Weights of a small GPT-style language model, trained from scratch on English Wikipedia.
Training: a variant of Muon for these matrices, 695M tokens, 3100 steps.
MLP neurons of a small language model. Each row is named by its layer, matrix (down: output weights) and neuron, and shows model dimensions 192-287. Each number is 500 + 40 x the weight over its row's rms, rounded and kept within 0 to 999. Numbers have three digits each. A neuron's up and down rows have the sign that makes its largest values positive.
A block is one neuron, or neurons of one layer that tend to fire together. Before each block is what it responds to, as a language model described it from the Wikipedia text at the highest values.

Description: Word-completing subword fragments
L11.down260:443531533422453490520450524535449451493467552461416540479466484490470573455466497468596516504583499489491519527593490511488471549500526506501544423487428517512507462466509395481505517527524468500535484520534517562502459527480421521414554541491530496468505502437498458492481535475473399515
L11.down271:518534501453493525440518550463546461488514498513535537488539429480492558537532492511469544506492498469496486513575510493545520484504503474460503509539456509499501465519473400473490487423512469523586502591525483505503542447427488567479496467559393390562522440544537508496543527529464524520
L11.down389:509566544464557428591496513533512559535544528446522497514455452526474466430518501513459476450508473515506485455381522501516483445455544499481468521532465506476556509491474517472478496487538487492499515421577479488529463496476518470461508445438522486473577486532525580517484456511447494469
L11.down741:440459551556546520490485543473467509512530513517530552546549436499490453449485513514491454508547479547528481401463545523477510493530491535499543541487475534492478483496446428546460481559565460494562571513522494506487531532514464455525455466499456574445537435462525496512566441543515537543

Description: Transitive verb completions
L11.down89:398575499523527483479504505452451483499518537466519459575408474512517572509489448494534488484514458558533533536526496486525477524510539569438566426514502547525526502484461444531428519500554502522484459506472504482475444530476520481515532478462487468484495568435572487446424484497513528496
L11.down281:422548565530510437491467538539459472554515549508517417540465470488533496518530436544499483499573490485575542446437413520514495597535491535480564517521502524477457483424596506492489495499511585418494553477494513475540438530451503548555569519492541543452477448468515461496440526478488501559
L11.down326:491495491466488492569465570531522498576513544475432562463496486445482578434449490485538499486485518512460474532572374489485547482472457454532596508497555500353479487432536517551497501434509560470538442450446480557450537522496468516512481583515529565476521532465525529541525574425508517470
L11.down718:526456564523471479512452511513509557500528544550459466497553546501526510480539467489525396475475483475513478524553519456443407493454496472513519499453516550465543491485552548424502466445486502563504529447459474487496500452484495554506457512542523534467524487497503526542485431571511535541

Description: Verb end or following preposition
L16.down26:532496477475511493502518462555501510425489518500556523465527524516454578493508536420478486494546543480461548458608399525502425473501506547534428499525517453549495505486482513462559549515474483504481474498439499476489554526521486520491396547523559542520461535472503446483513573453449527561
L16.down113:528502485518444478498521456534462552490517485466476520493437442476454529482468543516505530542578482487611506488511518513546485512479536510501530504516535415461506550528418487467485479530502517528452513502480496434510559468487469489482514467569495513473446528556537473476520512495469489560
L16.down313:502509435508510525577467494469480467459554459470534575568434485523409533499535528527575529561524517392501481513591496509518593491535549448448512500511479455476445489515449314562401498549461477462454506466420506485464468554511490457603517553486537444520457495546527473552445462507495489484
L16.down402:489473482468431451493483475560493532509413476484466405460471520530485588480517506538504493477443535523492483491680476476503513516531517538529597465454551453445501505508478520490440528493498504496413510507450523471496444502452450470555516502523562563526547473434483559496397459503508439480
L16.down498:575477497552483533460512550533484529493542569516504457488499505527520630489503493490489516476498524555590514497753478565510499544509519509448484452493530464473514503474500497523506486492460448399438500535507463493507525524522538454542500498584376469492557504510519503555465462476461508404
L16.down514:482564433486534504512564466466580485506554475429390498475451459481612612464547553547544502490481427443556479469550481576500500586567492540499513510441495542494490505522513535500496469507500489519547455525447526515510506548510460534528558478480484470485517461517449479544415535464494436453
L16.down526:505508420516500453542508535456469440466492480459547406539502523491542544534419532464491497483480512499597593548694531592467511503509476496489516508495444532519501495547525494487501482483568425528495478523520446494498549473473496513560492551434571485513566451505474503522481514549501494493
L16.down782:479575555586460499488507521427436574525514488503477486553482496494552568475511528494515507512499448425526442485702515530490476487528465504573531445471468559560552522527457485504495533451504451447460453447446538434453520493497518509505530519509524534550583497502527479399488447540475558458

Description: Inside multiword proper names
L10.down18:490458559553500488509519538459513531502547431483495488541506464476456459530563522409439480484553499455474437456405531451492489448423499549422438535488527483563518401443505487527473539514531524472515464463570461531502535507523538521464513473559578474455503491493464483478556492571554467483
L10.down314:478525489515509544475497513536486537550483558475511534502551510535543453519547560465509483523562470501475475544483476498465521439531520476405517431492474493588541529562485487490552553526434548501467506594550513544559497474442441568438499493506538467394495516554489505512564525481513467426

Description: Plural nouns for people
L10.down515:484519489482443456514447527546500504518449501565523546527491554518523446556494447500472449507491486532509450523521509507456483446555534548451558510453503437462420549474483484469504532446423471476437468535529458555472504564536490466474476369476482554480486591525507512488470478513492433535
L10.down593:513445421512497564434482521579534482509540543495418522518483448497545590541537475475486565534446492440509471567540450474507478495530428631593479490461488501561432491482548573553468506416407412470509537501531547568416470525505479495413483486471515524434507473515528507460532494442502478515

Description: Music release and chart context
L16.down27:516411507532496538446427432486499456506486491533499533497530479485504461481462505487500550576450494526496484455569499480542510526510435440536496551476535495430519515495542490399502485459472487522477436448573447438490476473478524516529542556513538515533460503516475464478528469482492464454
L16.down146:523502527463491507474429471550511516541514494430534543512535469464476411466520552460511545489460564516511507525459536532515524552464499583561489518471458512479477543474517493452530499437483550517438518467515472483516528498458510474424530512553509526463444515526513542497415475478557455492
L16.down408:512511536542470466467487563487474564524504446557497541493514470586452505461493458514456518459450536540536502549492489464538507503569516493491472442494590467466525522441460542394552504516516418501479393444518525425507472451569473503458522468467460460466423523485507499475530481618482486562
L16.down419:518515455442571486495506430457475511487507577485473545516447477514517417547484522458508502415514445417463512568444486468490558597490489541528494465383507513533434496594492512452537503495458399505482438461539453400521504471458529538537409457493477515493515523492552470483547480533494478459
L16.down509:417512499442515540559483480544508547461444497477509544560449513535468544470556511484524514506515424546533436457514498424499464512544461462540534489542498461465469515462485482498474550547517447529503496498556468515440486533500477518516513547599487541574449500535561571589507551486524477442
L16.down673:546454464490502478492490549520526540443528508542486562469510558539462484526431546522406516458545530529470449479422470529454549561514486540523441494504481472503518570502501582505481535431525569454451522470493542483527467530510499594479516526482520549556534463468475489476443582463453504418
L16.down737:515526508474571501494436539507462574573494436582468478475500502588499434487532515520503492517462462530470508509476433388538460516527450551475465508554436412424475520521524575495502458528465462526477463449505478462508520564481533488516501586500463524500512454445535443575525529585503495470
L16.down798:498518510481482515513488431471532519459446453530476596444529424533460454507512504416494492528491501497518502564447591539473491531578576526507544463452558503536482469514526510426484427534544475501574510552514524502551518444469549502565436543473449478495446493439545495562457551559458455593

Description: Surname-ending word pieces
L11.down17:529544516516500522496553451504537479543554464498491518496510513518543400521532514487595534479477516477440523513558520520476533563538448509495514532505479519551494521577557492504480480573507485460525487551508527514489514496531508497522493462497510539505482524527459549518431500437533526452
L11.down671:457452468465549507478459413588486511412557557494555600505536553429495536518505500454556498487498523572472537491549478529516503492479528524442581500544532520479590521536465470430521447558499474522555460510467578605428479489514464489433450449482508470491497490484470524503558497509499418460
L11.down759:478587466469473514538494491559478504406537466518547576451489456482501539583514350495497462594539473518506515502495544540548486492458549507530495490536529609501447516484500463554531532518515500522494507529500490518452560418551483531502506469532490537528433472517477556442479524580475487389
L11.down766:468445488443467520523438444482455471494503493581442513426520532537529469531549418513548541506517447466517473492560527431464510478448465507471526487483483489460516509474594431484542502472506448596498442501498545527448511513402533559446515494485516518429504507525495497498486529478488543477

Description: Inside titles
L16.down11:505485496519525488542437527476512484455459513537529483407564483517537526457534546455497440503567477473458569502490418622509508496565482516517523451501615498505536520490478504449499508494486596521567434492550496522537444504457440496456537472522572507592514540512522503468526434482464483478
L16.down334:498456498565484504513511464391498541445560458504459531455499448483498445551552524506487454515465543552474592542573502549509505484445491418501480490533529543554490492537501466465522524485538503541531456536515514497518511504494548473496487478587537469532536528505423569566453513571510491476
L16.down615:477448493452479483465457458467562473464583528409415525485596481502566533551505470449514516458419562468497461418405475434484523531451482523477525510540509552545487484458500470473530490509531496538480479541434547508483595541520492537527431519457501513436555523459459444501509550512507531547
L16.down682:459473552507514592485475542434500530566428498538580532527528523532510427529494472536519505435461463490503543512442560464397463448463449526525527473465491512507515485477608530460546485622539444548461474437487483472424479491489403518489520526467479438434570469542457515527447473440544520483
L16.down697:499502472471477514581470521547570486483441556482548515454512538565441524459454511562434460480542471408456420549383542439532480483527497496406505485521577567474477485504468524495534477463581491545505545481458514582475504512469516539503511480427531442468506458518530511524478486492534449543
L16.down719:549441494527492580491507480432530438527504497484440452461487575513529389481561552572536474496502449510489501494492512492530513579459454466406565547488475532531476490475558451546521584523481412577507452537515562526533598487443565490502522515500484470470446457559478488522420505588421501489
L16.down724:435516482512544496504394496612485501465513502519465518630504522485483489465500544491498420447505423487516543506501493531501442476531552488502541507625527584524499477539417497471485442558492583499583467518548437551454534403454533458478462457435488510527514516474513475492463487513452485543
L16.down754:549569517444554551482482522497438516496458552484522534462457501485519536535506510432517471542509526526510448574615563484468503500484477516488532542496525583490518466580483470429511507502502519415509502575480547499527465528508552499550515503487507523508552500603431545523465466515491457580

Description: Music release and certification terms
L11.down24:464501440514520519422477509486472528557517462524429503547474477509549503455517500520484518514559472482495490558511454537530546434486532509464458499446466485555439505512566463443443551435440503465551406503514496440515483478452519597484446547525494541440499473546559431547449571480481503519
L11.down192:525468455430509523449498433438513542502532483555516507397527458525532470546565520543466536445493485492501582568475556432522407510546447439546536501463465450570514515521527485433608467502561415477555396483482478468499442464446506546482431500506491450501439530483553486560452407550551491478
L11.down286:479545546492476499527489496516509461531528478461520456447463554457524484540527492478545487524519505502478540494524499516490484524542511596423434532485454565486477460474516541466462487462413488592543430429598542484568482478481488515450463557502516514532531469445469501523563603491447496452
L11.down477:514496517525469475506483531465514505425464535488452459531536473564503500458535448469552532541513553499451492459545562502495497506494471469455558553518452535495466520527464498539549483506514488397434469430586501589553510490494482560540456490546494450441448590511517485441514508553556456532

Description: Transitive verb completions
L10.down348:487547538465491547602511517489560466423494501479489518481430466456504580501489514543485409464515538514605456481602485448572414628462460500480545499490475483451542414564519503478440475522460492505494464525505534418495558483453486505549438529465492460540483501578593569527461489412437469508
L10.down638:483521568503491525481454481445454497495492492498466410508531467504466641500511486452538480532474448534503511539640422486457462563475497533512592496472529397547586463486527496432473440529458540559418485483486522527447522424519500534530455489436515511512458475533559518466475516456405484504

Description: Quantifiers and number words
L16.down180:614565526462493477517450551424542491565499486473443552556537487477485556493487561422525497508529561534488440478535500528593491473499522473506534520543490472465499444422465488481535455578502464552510454477521492484460439467454459502484544478488469486487489497530559521518469578463529434458
L16.down192:523521524399558507483556555493456499501500517433522577496518551460482581534531443511498473465509490487507487422426497510529500450534535515481579532461501547509543573517513419460478449455448493517575513557465521448473467495426527488428473481497516534580488445533469521498531546458496494530
L16.down273:468544409483502509491538512501493571495560508531466534438493527419471510503474455450517510535496491554527487540450466487515456603482448497462506542474574510501416529528491468456516586520567433420480515460512525459420531465536455500514441497463516508479507451439521545502484494466609545505
L16.down347:457548570512519481449465425529463562473532475593458509556529545565454461535510496528451585463458456486511499475392464574555476468488545652480464528454510520508546466410511558511465449424523543456443542512487471527542473517526483523453479512453508515499464433506486426528511530486528410479
L16.down414:546460530516536492511507438514500527482528491538451498503457429476402496489464516524502523455511481432508552444636457605463474494554534482485470560482537598512460448527527483421467505570526480538441494531432474423489507473520449549445513533491529535452562398481466498508478431523512490566
L16.down491:452460499572544555489487517487498492526491512511595534446486525477484472469482507435497473541452507461436399555466548519421504497440489528515508493444479469455491490487420557480441571499499544482481511523519439528516517518526489527475531479414454486466565413479469536507488468408505449551
L16.down636:512484489546508560509511501514553472475453521540468413435559502486488529520455484576554514504561533522428546426648500589447498521475516500492486435427570492449443485517512486464512495485477427471527527483501520496507473495445461493394494575437535509502495462543467465526520529473524484498
L16.down639:479491548567512447462504464466491468507450504551456558536554524428482493500506493536453517414474484464478539425550536490417490516431465501543452449446513499598520464508486549469494520510414484530447500572544506466565485503477478588542466488481519505478460505501468462531531446485505500506

Description: Ordinals and superlatives
L10.down93:569563533430475509524443530532424471452564519524482552517527526519522551497523520492509549494502551457529491499525430446521541491429523519470556550436546464504487460539510516524496485495505437601456430545503505497529523492529494480463475547585492486574521469462510506495462421516451480531
L10.down533:540488482477451475512444532521552518518534505491533482484474510506462488409504531509519458440537531460474455542592576522532484469512614483526475493448543503524495557425479480539505574425485463479467482563494518473492476552482449483444467502504570534570510528516561537525553528487452500518